Weights of a small transformer language model.
Architecture: RMSNorm before each block, rotary positions.
Training: a variant of Adam for these matrices, 903M tokens, 6887 steps.
MLP neurons of a small language model. Each row is named by its layer, matrix (down: output weights) and neuron, and shows model dimensions 592-655. Each number is 50 + 15 x the weight over its row's rms, rounded and kept within 0 to 99. A neuron's up and down rows have the sign that makes its largest values positive.
After each neuron's rows, "raises" lists the tokens whose logits its output raises most directly, leaving later layers aside.

L4.down690:74 71 49 48 51 45 38 38 68 79 50 66 26 44 61 20 60 56 46 47 09 24 69 63 66 39 45 46 42 57 63 39 49 41 46 49 28 36 60 34 59 65 38 60 56 71 29 44 61 36 41 63 28 70 42 90 56 48 55 51 48 80 83 47
raises: "yl", "tory", "ance", "ing", "tri"

L6.down14:59 36 55 42 51 37 88 47 39 49 60 68 82 79 45 55 57 42 78 67 59 52 38 46 69 58 42 47 36 40 22 69 45 49 34 55 57 84 55 50 62 47 38 46 88 63 43 55 61 50 65 71 27 64 29 54 55 34 30 59 56 63 74 51
raises: "d", "th", "die", "du", "dam"

L4.down1439:64 58 67 43 50 49 31 57 33 58 47 30 30 43 44 39 91 66 77 56 50 41 36 45 43 53 31 46 72 26 60 27 76 40 39 46 41 55 36 38 38 35 48 43 47 71 40 59 59 61 36 49 56 61 37 53 50 56 32 32 48 36 52 44
raises: "res", "les", "lem", "len", "lé"

L4.down1224:59 40 73 50 33 44 40 40 68 57 63 55 55 68 45 52 42 46 38 48 58 57 18 47 35 46 52 68 33 44 59 46 53 92 36 53 64 55 34 68 36 49 93 72 44 78 38 56 59 59 61 42 62 65 64 40 62 68 43 46 72 32 76 22
raises: " scored", " player", " players", " goal", " league"

L6.down849:62 42 53 67 50 88 95 42 43 50 30 34 46 18 58 50 66 57 36 27 61 63 53 41 76 38 67 46 57 82 54 56 42 34 54 53 43 62 59 57 51 68 62 71 29 38 54 44 72 51 69 66 77 37 43 60 54 59 77 46 60 54 45 53
raises: "tra", "dra", "i", "si", "lay"

L6.down1203:53 46 39 43 28 69 58 61 64 47 39 51 33 38 40 62 60 05 63 54 41 63 47 62 42 40 39 52 45 69 66 55 44 60 16 70 49 70 47 48 64 26 51 53 52 28 29 43 27 59 51 33 43 64 20 79 59 53 59 53 64 38 88 48
raises: "eb", "ue", "e", "eg", "ute"

L6.down843:66 55 30 88 59 68 48 56 28 53 50 36 51 87 49 25 68 49 52 67 39 34 53 65 42 61 43 27 43 51 43 56 55 59 50 41 43 63 73 55 47 57 35 73 53 63 55 25 33 62 32 42 65 46 45 60 68 46 53 43 33 40 58 73
raises: "y", "ies", "m", "yan", "ra"

L6.down167:61 38 24 37 22 52 68 55 78 33 28 57 55 48 37 43 48 60 39 41 59 63 57 42 57 62 71 22 56 53 74 32 18 50 43 48 43 51 64 39 30 47 49 43 00 39 37 45 47 22 40 61 77 78 51 42 44 63 50 75 54 54 55 19
raises: "ces", "x", "st", "xi", "pi"

L4.down517:29 55 71 51 25 43 66 54 42 70 56 73 35 48 62 38 44 38 85 64 55 61 48 41 40 47 68 39 48 62 55 46 68 56 55 42 75 44 44 56 57 64 85 35 46 52 54 71 57 79 38 21 76 57 52 62 22 48 34 35 66 49 53 48
raises: "la", "br", "bra", "ring", "bro"

L4.down36:32 46 61 66 57 48 67 66 50 36 40 40 39 57 48 72 45 63 64 44 37 62 48 36 47 34 78 53 61 52 55 53 68 41 50 61 13 67 38 39 36 59 52 70 61 57 86 17 31 36 68 22 70 88 49 58 35 60 35 76 61 47 40 51
raises: "ions", "ies", "ity", "ities", "ification"

L6.down288:23 57 50 55 61 40 82 56 53 64 61 35 56 69 42 52 52 58 77 51 53 31 39 77 18 67 62 47 43 66 54 27 67 48 75 48 49 49 38 53 45 61 39 52 28 64 75 33 55 35 56 61 39 47 27 42 55 80 64 73 38 59 42 68
raises: "i", "ica", "y", "ies", "ically"

L4.down1873:56 57 43 62 49 59 40 58 42 57 43 63 20 38 51 31 46 56 44 40 44 31 33 60 58 55 50 59 48 34 44 61 56 68 45 48 37 21 59 30 40 38 46 45 48 60 58 14 90 14 70 63 42 54 67 77 43 57 51 44 30 56 60 53
raises: "one", "ts", "ter", "x", "ti"

L6.down894:49 38 34 53 36 30 52 52 23 36 62 47 65 51 59 51 45 79 48 52 55 49 48 57 41 70 52 55 72 71 51 50 36 54 50 49 36 44 53 44 55 67 49 11 57 50 54 84 52 57 27 60 68 16 80 71 53 64 42 42 81 67 57 63
raises: " their", " its", " your", " the", "["

L6.down459:58 57 54 29 55 53 38 62 77 73 42 37 65 33 36 49 41 37 72 55 46 38 49 35 45 61 71 51 41 36 54 46 55 50 49 53 31 45 38 26 39 55 64 58 26 41 84 42 43 33 74 45 42 40 37 56 52 60 42 39 48 52 55 62
raises: "u", "up", "ut", "ub", "yer"

L6.down633:61 50 38 57 28 63 66 50 78 28 28 34 65 54 58 72 22 47 57 40 40 50 30 51 47 47 35 43 49 61 54 21 32 58 66 59 62 52 42 27 36 59 37 59 40 60 30 51 44 45 57 76 73 58 94 58 56 64 35 34 54 58 49 36
raises: "les", "d", "ball", "b", ":"

L4.down1816:47 79 87 51 51 35 46 71 72 28 33 61 59 52 43 56 57 31 59 64 79 60 60 43 28 22 72 51 39 65 60 48 57 31 37 33 32 73 35 65 82 35 54 75 42 73 43 64 74 38 51 35 24 47 43 34 60 29 60 55 46 46 31 41
raises: "ity", "int", "c", "ities", "ified"

L6.down443:47 74 61 60 50 49 34 72 59 47 52 44 38 38 38 21 53 55 61 45 36 27 39 55 35 36 69 44 46 62 37 25 22 73 46 63 81 35 56 44 43 36 55 56 40 17 28 48 50 63 49 74 49 48 80 37 39 49 37 57 38 43 58 63
raises: "ub", "han", "on", "up", "q"